Weights of a small GPT-style language model, trained from scratch on English Wikipedia: attention and MLP in parallel.
MLP neurons of a small language model. Each row is named by its layer, matrix (down: output weights) and neuron, and shows model dimensions 32-127. Each number is 500 + 50 x the weight over its row's rms, rounded and kept within 0 to 999. Numbers have three digits each.
After each neuron's rows, "fires before" lists the tokens most often just after its 100 highest values on Wikipedia text that the model never trained on. A number after a token or word is its count.

L13.down1349:508532513495440411507421483450486579520555523467484554407471518503519564525451536497495468505343475484448454451537491482492456513413501521510570532534452559513481455473521443491487499494537456594489482828536475502538470523563476416544550447522603441476578615532515474601509465532493467504
fires before: "1" 13, "5" 11, "9" 11, "8" 11, "3" 10

L3.down936:467538510446487465514525481583381498525522475522498474501493506507503542504471516419431412555443495482500545431401507481528538507517532496552416549545544445457549465529476480438535528466542431472505498596582452422472579421521598484548518558461480390460449559491513494629505481507409464537
fires before: " |" 22, "0" 13, ":" 11, ";" 9, "," 6

L11.down489:423514499628517483515413462511440529618490421578482494470419531449537508491506550456534455523487394530508501493601479554463473518549501567573535481505542457557488439522478445523509486498502490593471571500566575434481521445527527467527488494570443538507485591436553423563438375530521522490
fires before: "0" 35, "9" 17, "1" 10, "8" 6

L13.down1065:453516514432499470467507433440556517600516448546546484539480411478469523553553558453483465444298467476446549367450475474467519462494523390464540418448495533485522550518528483471503499514534596516522556584554494509464481414519400537533445485509505419579511518471494492474481528512569419467
fires before: "5" 20, "9" 13, "6" 11, "1" 10, "3" 8

L3.down312:498469572431467535596544490521536565491437468425450495470531531418567429496623516518421450515546485514551474500539471467482555560569460569559508522400490478444438520505535572559567481533622482476447559474527418539500466500453522512538505486501516478463427435483353529563570476450532462493
fires before: "7" 16, "9" 12, "6" 12, "5" 11

L11.down1171:490458464501502561492541472499501470498540579510465485497499491585522459518526629612453447525435487616506479482517437490466523459589475496471385435537534516536496572480526522633548538499496449406478520405508505444460484546540561564506396491452498578525487426461498439415461491501456443555
fires before: " |" 39, " " 23, "-" 6, ":" 6

L13.down1340:475516477533487439620589554416519524530444478501550481466449501488515501521415418599569506452313459496397545515477434502611573544515407545562585522576458528542537533518595473457547456509546512539542530638571487450546454535531482576470616449504513460429510540575449480582551466486460413520
fires before: "9" 13, "2" 12, "8" 10, "3" 9, "6" 8, "7" 8

L13.down138:479491541470507484454605496468483451588500426582514353498461480508496629412530465483442486485495482524413591483571514546619496402501403622496499508529519456546562511487523443574564538480484521467482518447437446520536567574492547502522549498503523440455523472438523537444526539507542562406
fires before: "5" 27, "6" 18, "8" 7, "9" 6, "4" 4, "j" 4

L3.down707:537481509426482542539545446539514516439494455398537526468447476483423507426496477581570486487627480494535544485552514485434546469494486514477518557498437542498423489504523501523517485477592437471464570450594527541585539489544450539593478544477531479495437494487476474513545464542554539495
fires before: "0" 21, "3" 15, "9" 12, "7" 11, "2" 9, "1" 9

L3.down691:452420504449426517374449474462510555505528442549529497567455438559510449465508478546448472506574510525514463540476483447486436432541560519592416509607488537451440472484527478503594581538513415442386461445537448535582439542451490509557470535529438490466531496530473548541531482574539512573
fires before: "==" 31, "In" 13, "The" 9, "===" 8, "C" 4

L13.down198:605484452503482472458612486518488482517490453541437529537477551445514561525519534494466477467170510427472455519431494443499439596514512431498435454500416562524536508492416490475473463536515550459580547615525526496524516542593554492450532486447528411504496472557517539496542582471562403496
fires before: "6" 12, "3" 12, "5" 12, "0" 12, "7" 10, "9" 10

L11.down950:474498457566515451528478569484450484502569523500485599486533534533564511595450470510463505542526499487514415509451495536528515460452480553562534449488517412529450500404469568567347541459416587421481470427481420572472529584410446442423411510461542456583518410479550528571432562558569469540
fires before: "3" 45, "4" 43, "2" 5, "5" 4

L11.down854:557395366513497429369500427510541555551483500512548524498454580467502535464538438519480520507501447559495426489580540441453571543529481489513630497566496463491515466554500455505541512401535498448543510459505500423542519457488443416566484399463454443455551502521516474472421564464448467572
fires before: "0" 40, "1" 15, "2" 9

L11.down518:515457495472492479437467474466523429481586478394477490457463440395530512523440484440459547437664473529447436438513506522510494482506577473459519377450503511577527456438529423499471576528463483519555454493419527437529592466472457425519503493459470421449479450502524507490575418514458601446
fires before: "\n" 29, "1" 14, "ody" 4, "ial" 4

L13.down319:465484486526489540403393452523493476511581465480523469497469525458540575410510625458545509538381516549540570486470484528470492519563481526511543530444561455586499478455508525583559516530602406535452443625597491449449476405528512595505509457561535449425551510518556488521484491509469494429
fires before: "5" 32, "4" 14, "le" 9, "ul" 4, "6" 4

L13.down262:526521604557505565508552480564563532517581505611537503423464453528496426546476488516454414466619419585488556415515483560553466454534419525518552421469481551518543522417527493500519477392531494554448518450488544496522511549511549416611438555482515418498533512443567536442470592546593455411
fires before: " the" 26, "," 21, " a" 6

L3.down1247:575553449556483567635496499533410510480507568520509539477525425522473447550448495466552489532517471534553482628560459541502564515535484467522513472423447489579544487498492559481564502464498579495524493413528558445514444514506461451538425499449481439447501447580473358456503582543471578531
fires before: "\n" 80

L13.down1300:500508628559504469499517515605455514497425642496491476509566494532483414494576562419502470546471610458464477499452559508459570569456442525410438444415585594528540506416527587386551513545506494556489491465509513476461446504439518473470457560525501481486413515501587471493441393540506478522
fires before: "6" 31, "7" 16, "8" 13, "el" 6, "1" 5, "9" 4

L11.down274:508540503485573503481517505444441469497532500539568568574558507455516490505506361526512516462525457560560514527551518427421492540550496571588581486454457387469563466585519433511539537423557473514417540339531423374506457463411549510433432415600422478410429427540508510473435472511457493512
fires before: "1" 29, "2" 15, "0" 7, "9" 7, "4" 6, " |" 6

L3.down402:497435412528477584422497631637468474455582464551452535461384501457402403376507406445485449458507465455467511514457498526481486518573530477454508513441505450487501449456457525544476534531509512478449466541544488538491457456480470537535532544530415524509461497495531420530528403507576505438
fires before: "\n" 59, " " 26

L3.down1530:435458505444485480483481493540510524493540471531446462551555363535449573412510478519460469466618421514579492544548524569426501485540415563543422452520495449548562505417562426473535525529444546543486455409559483375537529503444520527546483472560457453433518474572532448619498434486513573467
fires before: "==" 34, "===" 11, "The" 9, "In" 8

L13.down1196:501434498473504453491526508476465426542503585547468495503458582535427547480480492527506601449534494519478557549540523538481523537526450531471555470553472541460478511422473417474366439551555595492564433516561554515468507533502471598465515492501430530443598489460540516412443460509516526577
fires before: "5" 13, "0" 13, "3" 13, "1" 13, "4" 11, "2" 5

L11.down1426:421529533532540513451445474409426486566579461475549510517534453513532498597437431546469513552533372470476478502435546540576573459476528531444567473409544484420464536511461495464514473538523545571517546397514437563542452494438541520408435509445520451577501394487531539487493527430480505569
fires before: "4" 29, "3" 21, "5" 7, "2" 6, "6" 6

L13.down605:514559551461500487526419527481536443544575448550540482369427533514517490470572494434484463514482535573405452444515447444507545569525521497550527469543569542457461607564532526506575527494501506543549467409504535453469458453460506501608456499566454507474496526431438385459602483451450451484
fires before: "1" 87, "8" 5

L13.down593:527561498440437473477536402462396526510467536559506609533457548550471500478528417483510517431490462552534542547483552524498538508520482535465538470492407614473486520430470430543474429473468487506498489601455574546477584426495553456462524506497549508451532530599487502487521494521475449500
fires before: "9" 13, "6" 12, "3" 11, "0" 10, "2" 10, "8" 8

L11.down1230:559483526555532492445502489447570462485500505603515475479465477531437515468437535471455470510529374541460509509563526465474498561541373518570432492474431465509462463402534496422451543523456521500507430459475499437462548430468486463528520481525471599531541523443607466469473384585420438603
fires before: "1" 83, "0" 15

L13.down693:619443545537518477452454500487406478458455488537451429557389536474434464539405579396582536448471524492467490566506510525583510571446457555499443510470541495469463477524498477511510453507504467534498461474454457549507484504555432420494442448578483530511465529637496523468514554554540532530
fires before: " to" 33, " in" 18, " by" 10, " for" 6, " with" 5

L13.down709:474526429480566511466523433490481476513437445483520499569500436488460468520476398459561501511435599528517419528533449511430479447454472554499422506410535484457593493387489564366504444476496517410488468505455535488511496519505463522473557450520522451472555434549492556524510353552488565434
fires before: "0" 51, "5" 5, "row" 4

L5.down546:503467476409531491465526542553437470522522524459583486455480560492545484582544473437523435538479406406473491423536491482464508454632599595502563500458440494528507460492538473448456507496434473475582551514515434447459506515504505504512389443474501450490553534466446474439472538562503486489
fires before: "s" 60, "0" 12, "," 5

L13.down307:508474573500484487542486534477470426511542514538495426448486534481386512502510550495470572439532504530419592440515513492539558562600449531479449413546526471465486521583560492458506435562624529390361490472542594532542597534514544539478452440520445499455501438518467486412530492566575517507
fires before: "1" 88, "2" 6, " " 5

L11.down1031:427601558482476401532524515448570531513520484511515561487451542495584483455527447482553475439476652466527443604610533564427542460530507469493541472458409537486554517501523487455434435462535429538515474442468519589572581542474510555474563574494491462518552455462512440495472375570504511527
fires before: "6" 41, "5" 26, "7" 20

L11.down603:565618507561447492553463494499476463437455441465482478465472548577469543469527580490407545510548456482565438529486548573510411488458562593531440578510487497533502429399575523520520588524529527426537511546558495462510571461552409499561308557490647549546574447564448535528469454558458455557
fires before: "s" 16, "ed" 14, "es" 10, "ing" 7, " to" 4

L13.down664:477497537550532456454524411526525500482460457426517480479402497445525627491401484515555525499498488504460419540542440476513523514367553423504544439586510488455503381518501488455510540516508466522493555546534412506480505531533464445542482493445512546508547502458439517427559523583398491516
fires before: "3" 18, "1" 18, "4" 11, "0" 11, "5" 7, "2" 6

L11.down657:491497498511421517489498526556375392476560502517454518509495537489379508422519432571428554446659632622478549506453475493596580459530510502448505364425447459454461441471453587622528524467517518571573510530426523471475465509544526501556466504519434419403508512541518500529507476549436559557
fires before: "\n" 67, " the" 9

L11.down142:471500475473505516493475492488474484449502497500434516564596443537569558588459481488600483504461503511506548501566475535450474631543487456545459435522475488500573399517583465531406504445471521502435456473540505558483508494416540496437531528397464511513574471477525432481474471524613533573
fires before: "." 22, "," 18, " |" 10, ";" 7, " and" 6, " " 6

L5.down1143:433458597478498461576467555546544473528425443468457471503545495482486547458499536486485499545499475479579498550415515492457556558437458442530590527470555464532551407516553407548544403552506494474427487404452557498448499440452532507452438530535510509543479549470526507446430550555511475536
fires before: "\n" 67, "-" 5

L11.down1250:513537509481470570410542576539459518521575495425444515548523553530480400541511501506523522513352480505525503558540564531499472559575480508475496616574461476547566494572503526554505503494491510446508435409441544480505498450492452552512546470514430454490530502485477542441524487481547545532
fires before: "0" 42, "9" 25

L11.down1063:509491502467489433500489561540451545586451530492500466496470548544458490509427565488505519483492506498522508549532534532492562430496517528442517594436510534541561485515577453515501576494448422439473561497549492457505484477500555492528422461471518444532456569516472472477489478455379507504
fires before: "8" 22, "0" 15, "9" 14, "1" 6, "7" 6, "5" 4

L11.down855:563514517464450504491412550463444435590614547523470573480517554446477523538549519517434527469415465455470508497467471536611423590586450557431473485454493507467567478482537484471497516465504566484391573445515452567506466569485528610467568432538398461543511385455521518463551546572528475481
fires before: "2" 22, "1" 17, "3" 12, "-" 7, "0" 6, "," 6

L13.down395:452538395563480556493535519476431498474512436549490385463489480527486519537496505536461556502283571488479576520484541477561528523554421499472494495510499485427507603517385508476525533433459473437427378673530467507448560459453589524440497534461487416520517524513494477484464586444510491495
fires before: "6" 22, "1" 13, "3" 11, "5" 9, "2" 9, "4" 8

L11.down178:422433452556429542553491559442517452506447483507520494508460531427425537601421535536457530453615506563421520478472505539418528446486469494434560399447488393520511520551526517487504477478611464558528536428513460440506530504497475477485477421510574584521512480404520423529347538546512500501
fires before: "3" 23, "2" 13, "4" 12, "5" 7, "1" 6, "0" 5

L13.down13:547532535544453507429476513555420496544451404502461433466434499560508510504505535578536532495444530457540561583575492491470469619446469490488451430500492590540459529571545563511533478526515568552442487557515537487458498595565538484553465504477598532510440561462598517540478478515471522506
fires before: " in" 22, " by" 15, " at" 9, " on" 9, "." 5, " and" 5

L5.down835:587391361509559485461502532509480519491566449576458598548585422437496472458501503530525471505498549419452470445447534453601515592547413413526559496523454541473552477453510545481365471576495478502480533456527443446522471557538595569485530498607490538501457451438637506552541548372570520426
fires before: " |" 24, " " 22, "1" 12, "2" 12, "\n" 8

L13.down25:404494473437521446558469489452555487542454457519396500488508451604428495485458500490565416438357455524540446558535489467481603583457504489590552432410538538516513493528544462467438498442462458468508519533508537436480582514501535580434525387513470526502426520577494460465481512555519568543
fires before: "," 24, "0" 13, "3" 9, "8" 7, "." 5, "2" 5

L11.down769:561562505513486483417510586454494517502479460516492500456449497563478540500488515417538471637455478555462409489489546500509522495578438556516507367457506446461447528563528562576467538433480644538465500466477464485537545414490456481460492445446566445503568481413541431458562502504398473594
fires before: "year" 32, "1" 17, "2" 14, " |" 11, "6" 4

L13.down1504:423497497540492522417497567554505611505533576476438456565487512501559458587492491450463446415369522498483558510521489492498460535481530487512489534550510459514481506505451527512450443536587567459498524506534496529617512366554463430590456454474467606453522494530437500492559384445483473477
fires before: "9" 82, "8" 9

L13.down1226:406528529542440538490518606595619520482405517476509492493440590450466501520501448511480496510549516513465492534500535432501469531401532403416491439448499451501548468515524528501377390524457546463490483468455497471518546454538440595566455503370521464461521450452403536500476481491417469522
fires before: "4" 49, "3" 16, "es" 5, "5" 4, "s" 4, "ing" 4

L13.down1428:524507517446482494439477575512551459531490519456430470454411480520449511574478456488476450440386650553533564602492480562424485526445500439421493498566483540483564529491499577610573525529461486529490494580525455507506470532513544536456469510544579400409462545520547498433512425538499436492
fires before: " |" 21, " and" 11, ";" 11, "." 10, " in" 7

L5.down1292:533597531565542372473478535580477550561392438489470623398524538581462441444543466453431470614497524439480564486447429470468522506580537529488521547651465497456530487519545401539514475508500477440487454526534517523474532532532466566513578534497577428500453514500551547470535534502562573530
fires before: " " 63, " |" 4, " in" 4

L13.down1124:544549572492546478529529502464492480538579534468548520428497489507534491469410459576475502556507493464523482569474480588489531433499424536502517484437437494475451537413448557485492456501573574449545466499570510536511491541569529397521577488498558467519465567427536451483511497503456527489
fires before: "4" 43, "5" 37, "3" 9, "6" 8

L13.down495:547504508445528491585546473485523568487526431473461462517528499538567463475466540494558541504232482473555581506523462408555561549461455475483520478581483450502543401530463500513508532481462488509499516732456434486457475459542386492505623470445488516481463537574486464477476425348504422438
fires before: "6" 17, "9" 12, "7" 12, "3" 9, "0" 9, "8" 9

L11.down783:466514481544501536524460484473543431422453465562505571469508483504488482572513443523352480392502504497483589474569540480488427422516540520473501523571586426503467487543455526474385549453489501518457523537535477492483394480448437445557575496552554469510475486402530491434403574385491583591
fires before: "2" 59, "1" 5, "urban" 4, "udd" 4, "ason" 4

L5.down566:497478522503426463456466408493480557503554536432513532495491524527503451519584470541530523539362502558526551396468415515433499424455490652462596533473533532531488502477516448527468503431527500513389562576608567540510466477500359514459605391608471524519447483584473578558534482533475432543
fires before: "0" 18, "1" 13, "7" 10, "3" 9, " " 9, "2" 8

L5.down116:448524461441567456590524525597523462548499480504472471512528505528484572470472498511501548483546467484518504575485447547482527460523444597566523481438487460541507458481443504535623440486549482509530491415456510348509594532468549526483458466539543442547488473496546486426421472545475511529
fires before: "\n" 65, "-" 17, " " 8

L13.down1090:516643484476458529547483501541453488535650505533432462435453428506534473472482568554475525451214476526449417417480473568449532486534536473567542558532500494478538462524580552474566555487446518515479572475560534455484521483608541500453510408403533481495510429587501548535494397509481519519
fires before: "0" 12, "6" 11, "9" 9, "4" 9, "8" 8, "5" 8

L5.down235:585588550496408432445532617540511557554499572513505539381566531494410494509530465526494453541509470507563517478514576523549486503562557440486542430462384495472511511429584522465523478524440616509426454522514509495491493429531519505575502501504423398497443423533484525577472478437536525482
fires before: " " 40, " the" 19

L13.down647:480520607417472531511450505451582480497490571535492498543502425476511540456463528493598469515282466539570528527485390594479503462559502417544503526558516527481631403464501477547567458455552495504545470465470492492405414409534455526482528454453514500529475488583485487550409554473503521488
fires before: "1" 22, "3" 16, "6" 8, "4" 7, "2" 7

L13.down528:551444468503490423554531476600412553434494417592480473511470474451481457563536457468495517420507436460513492557456434563495456598551508515534538516425575490453488581546502466547483580549600482535527501499562491577582546438500483449430368422434472475491567533535507484592490502430514469480
fires before: " as" 19, " in" 14, "." 10, " by" 10, " to" 6, " with" 4

L5.down1006:426468531446504526531423550535620535522488514559495508544563473563510503560453549513438479477485532521491525475573498498555529526537435425519512481570573511487435468529530496571449512547510552484452447449492545508393462416550437510504455427543514413467570413507533495528496636469566514486
fires before: "0" 21, "9" 17, "2" 12, "1" 9, " was" 4

L13.down1523:545515469551513499486431512497438627431496519526484527554475513439453469500449560451503566506595468530480461453453508487484492457527521530572519427464507537435477450478485448535633491534534542554527521382557495488528521458433550423506475459570457531552515427500501506488468505530422567532
fires before: "9" 50, "8" 22, "em" 5, "1" 4

L5.down1517:489512413553436410505424446572540552555480560507454548569478481443541496478525505459514493549449542418454518527478519559500479436524460470453567494532474525562476585468440465523454492584432541440501443575477554490550495471464492466516429536530478467526513489567503468574549453442523442456
fires before: "0" 32, "7" 13, "9" 10, "5" 9, "8" 9, "2" 8

L13.down7:508539463508502500452653464433505414468584448474463464404437495554490616456524518524497538546517537561526505480566503468557479496506516441446567493484448441476575517530535493408489534475542454505528454455470499539517499498548529459503476457488537456486500497603472501429574518439405491484
fires before: "1" 30, "2" 15, "8" 8, "3" 7, "7" 6, "6" 6

L3.down494:551451500495564583508502471518507520453454497413492509463527492388454545573529439609416531466499539492436449498565399434531505496542476507524494491545578559532461480494509566477407561459496499507565511509473506481596480464546469503547507450554495597631495546515359453499582539397526557589
fires before: "8" 18, "2" 16, "1" 14, "0" 12, "9" 11, "4" 10

L11.down1131:514510458473555476398491570505476447519420503433540494481439568549494552526410436507464558526402593455456473460556527530475508505482534556535481456412434529442551528481420548490524513561451572478522416554501629553471550525453499595426500417449504554535509567498600486455551482512404486531
fires before: "3" 24, "0" 18, "1" 15, "4" 15, "5" 8, "2" 7

L11.down659:486416512515535528527460461510523442524439463533525471460532382607547434518544489449440500434578516573493444414542534503469493478535549404441444539544502585419450491519522596619558496596435444500594439420509515502505494468466542520510548532500500485554459531462517420505549556482489513453
fires before: "6" 26, "5" 24, "8" 15, "1" 9, "7" 8, "2" 6

L13.down23:485549541531397596423496476492448505478567520454524526489542462492537517491510544500492447519449519457488395519448447520424438457562514600491531458540506562565539524432556484473573479488513539489516458345527529446499469481490549453485525524562488498395442506521437497434561505533506506439
fires before: "7" 34, "9" 26, "8" 25, "6" 10, "5" 5

L11.down347:502438466426550515486513447614450510546599527472495434574540585529527524455464571539398515479524506497448507502544485525503485493543573490416518510514468582584537428475527553555536454501554515417563511583457499421522461498477444597467414459490586482525602505557461588449491486482516387513
fires before: " |" 27, "0" 13, ":" 12, "em" 6, "am" 4, " Ch" 4

L13.down564:499463507427425463514598510388453575415614485417521490453514541450538587513515505518571451601362492501505455564521484565549526478568524499451601600493463485448496372515479401510468554416566430510534543526561516493528513479477490493490530449461478593489521420537506546469516528535450483504
fires before: "4" 18, "1" 16, "0" 16, "2" 15, "3" 9, "5" 5

L13.down1472:551538578532512441565528567524497430479563515526561543540549478474473531533486484467562471522609534457504379443515506468449474500496465582479516551487574500488457475441500517412469507478472525482491496404453482388427499418470495559487516497562526556501409486489419498445512452524414433507
fires before: "2" 71, "1" 5

L13.down1515:522370508510419503555502518502588438526487564491502482523583512526528466507485423470535491495583467543481420532529455529464462536562488590545531508481552475489503433511456519409574465480483492413578444446543502481486490556477518449412522446453377533440590571530490617584458401514480470508
fires before: "9" 46, "3" 10, " ed" 6, "0" 5, "\n" 5

L13.down1328:520482505390514438518514557479473564516567571514494545425434551564512542501467389551568519525546469458463517518495498543494479534506424547449426548468575526440497517508436434432542502425476528516476469481444484602448491506513525518444521437529501463471504447488490495462622550558484526548
fires before: "1" 33, "0" 13, "2" 10, "4" 4

L11.down428:429565580515480500666475422622566495530436487396411495496491546422501493503557428506536514545437476534486504513448469488499483455562446508510624516494509481498451442464394525455400509372519449476477479387508486565504563515562521470400478511466540479415548463511490513526582479524517528474
fires before: "5" 35, "6" 21, "4" 14, "aged" 6

L3.down1118:486459415544494492577393479414514543574519466545396527539564477512655492497466478558440451562508417539489470473496544532496459560437575605453502505468447418495546481495436434504479489540579609517521429443472366444614484513580519445419409476446538534532447467578511448536484504456545507545
fires before: "9" 26, "0" 16, "." 13, "1" 5, "2" 5, "4" 5

L11.down493:485469479519573539490408416587423594485530517511542468481449501503419455504497519498450464516466537552563469412571403417508445533460517425572432386465515509553485586470417414437482519603567456564510549392585481551516520485528462449509492483526533506529490476528470489483540496505531446464
fires before: "1" 68, "8" 7, "9" 4

L5.down171:500512407560426583526469516500558549617514490550450597544499518439544486529485461423462509457462592467463432451449436474584510506626533353422567550539539484586482408513500498566506529564518555507462542544517449518517443464504465530504589477550477459425564502517528433597550569475582474520
fires before: "\n" 42, " " 35, " ." 6, "1" 5

L13.down695:445497506514528508514410404511403538508608529547536483452491530478457499513532506454477498544293430534538506433533384484526492447511429564497570529456509533542499488530535457591549569450474528506460454410517546465515535454551549602507587444544520484542601504467507504564451504562529498598
fires before: "1" 18, "2" 12, "9" 11, "3" 8, "7" 7, "6" 6

L3.down398:489413537494394554465542604454546465552530404474477640506510491485511467436483398454517466456510495502490535471533453516530511404520424511521487430550553473478520478410532574558528616402441444528399478493557569465440450444472582536477482453572438450541559435518584601554531519556477562542
fires before: "==" 31, "===" 18, "In" 10, "The" 6

L13.down426:500388461539376529490516472485541544514557485591464463496442508484480429550496451513503453400461444556403532534489548436483402508618514470531501356370517535480407486494514525552481565405604455460475539555433475413548512421445509535439491550527493523477523633542527512480470523481582473527
fires before: "." 51, "," 11

L11.down247:516549521516514461440502592473513539431482495540518462543586518368431505496548494500457567514500437480440596560538549650565521559556438483573466428517387481549553466541524438514513480520417506520457515472506464477524571537420512525549499383533444482526427460503505545485437535563547450509
fires before: " |" 21, "0" 14, "1" 9, "6" 8, "7" 7

L13.down754:541466546458495477417546497522464475516424595525501450455508549491478542556523482545567474465282519457512511452518492502421562450533511532532499530548453523505609441540381551549533589521519571569505508483510509494473493519504423532398440456435579444515563479440502560460500433493458515515
fires before: "6" 13, "2" 11, "5" 10, "7" 10, "0" 9, "8" 9

L5.down1119:514510467410604427491404542546455559579626518501489432482510417437431456553483475505527510504458508468413507420511449490440452528602491525492614525486483470457433448538584448517454472655502537503569466532551518428527492427424466569510567541515550502474521429535439440518477524505455536563
fires before: "0" 19, "1" 19, "2" 11, "3" 10, " " 10, "4" 7

L5.down1181:467463478470554415509561533464403550527485417479485413465462528475504502465426504524519468505465504522533473531501504442507515424482537488482521542503501498512540501579550497477614502478610463492495510599513460430556534514470547475436474409564459501592451514569559468420401497539472496571
fires before: "\n" 59, "-" 13, " " 12

L13.down1072:521529556465492485496601420458446457513446438471500466605539499523556533497544489446502534539495634451613477470481434473525485454502479497617449516496501439544563473433469528428500559469482522419451536458513566519574555455487421518513428552554470478433412431520508566609517532517516552537
fires before: "8" 53, "7" 12, "9" 10, "5" 9, "6" 6

L13.down827:559555544544463532422572442568487552465511463470471531542429574444531537502536547543488388477284476544439476462497487499535503482449510550504498544537452492551401391475423378538551437504554538536513502513468509418505517533593618371445435470401441464426475500536437440548520575535476468440
fires before: "0" 18, "1" 15, "2" 12, "3" 11, "9" 10, "4" 10

L11.down1213:498447489506532478478607533565536489495425523539498376535464473446410560499535465490455575475550525545494530467540508476439466469506504567515472457442552495408426468472426554581526523417565466455443491395490459529486573481530570491524483534442455486557538469490503475532526489456561513456
fires before: "2" 14, "1" 13, "6" 11, "4" 7, "et" 6, "0" 5

L11.down575:524469538442512413511651544493464511569538409538520547456357527456506596497492475556524553451445488398514547529494409460497515436478535438523559534510583429504488508472526520591534448601552489501501480523584514494504372552536486541466522506512614504481473530474474498421603503542491417472
fires before: "2" 27, "1" 25, "3" 11, "6" 10, "4" 7

L11.down951:461564402541470499447570478580472445495509539577489501483513359484504547418533480477549511513507424518482541533575505607432473464503534375485513496486401497438493546444462496523520502542409536502489464479544448474498586569521543603624400454488541607499503513585492474508519562489457450538
fires before: " |" 37, "%" 29, " votes" 5

L3.down1267:536481633490527507494486513457428472490555482511466456534591454563477492597557580427441516448509520476463554457522564565457538503484431505434578443450557434442545526524495431525571482504500597483519601439458577535458404466583501586493466466518511501396476496430575430477540578517544518537
fires before: "." 24, "," 21, " " 8, " and" 7, "0" 5, "1" 5

L11.down785:459583530554477515477531499533473525436451446492523414558527538457469544579484502412514455435536465495436550500521425465502537491454505531517508402499524591505471476535506524530412485492537594480499413453553586500510525495439512525512557449496504415426426504464538439435514469550431502391
fires before: "1" 19, "3" 18, "4" 7, "6" 7, "0" 7, "ame" 4

L13.down906:574523391492521477432480547428451443461519442526492510477487475505543549512536546548507485538392492493428479531498416423570505426464522451477524564478463481475517494539505493507531461604500517528573461493476488476523428548501408511383506516519491468484501403418467557484512463439497366549
fires before: "0" 17, "2" 14, "5" 12, "8" 12, "9" 9, "7" 8

L5.down22:569450465462486474587427556618469417539527494456504518480420495471505437596455514486507436438569505515450475542476500524490472466538490468477461508454508511521473528575496515392383489384491430493496495496498506487466501575489549539450449506519486480460469536589462549519446514534489551552
fires before: "\n" 38, "9" 11, "1" 7, "8" 7, "0" 7

L13.down1489:512513501564556491426528473526529517482535473527448402481494445525479556537439460485501530506397393438548484393412582455457571419455495509467549452480493448572418452498447486539509431412565651599464498512527541530537557526521600471397494531506505397510485596559373497522455493480589440516
fires before: "6" 14, "1" 13, "5" 12, "3" 12, "2" 9, "0" 9

L11.down354:487519476519423578452407425474475519424543415508538531403515491469448460594493436509410500467487518458507504452598434532441541526577349463417586457480508492554480509543477413481419493564582537517524458499518516485465490516487505495638478400505493541552500475429496488565474509479495494534
fires before: "2" 54, " " 22, "1" 7

L11.down284:500504616463489561483612475416495518549578495516559426502560438512550522512547493536564529448466431547421467573519556475478538473456551492501415466515495526475567546430527437452458532458533440393499570523524442501442502472467483518464484456546515464483502516547476488556512488554495467453
fires before: "9" 29, "6" 18, "0" 14, "1" 5

L13.down200:597556503452472592525552365425545447506558604503595471421501471456532570430468512478476466481493513544496494473488538572477585562479441597481499492503512556468444520476494491556525494484437473429459488539524563543478502442482450394448470490481490496405513546571534461504497517435567488521
fires before: "0" 97

L13.down191:543488575472477469460529478523463459494553570552455527495496501515468472457549559502432521514222430552528552431597423386579475587503436578465496444464491407461467512563564450490539532537530587500475538596475456506518509418484563404538490546499539512476545423523478494460547505557463516479
fires before: "3" 21, "1" 17, "4" 16

L13.down713:494505498452565438533491530433491531505529494439450454494432527453525488468501434571503497501524532447526439530512492482515564497501413493551536432528526536562509620505529478455510525486501372395534480505474506535422422588511528549477469458504514550485541496533441590529509497539475446471
fires before: "0" 42, "oth" 6, "y" 4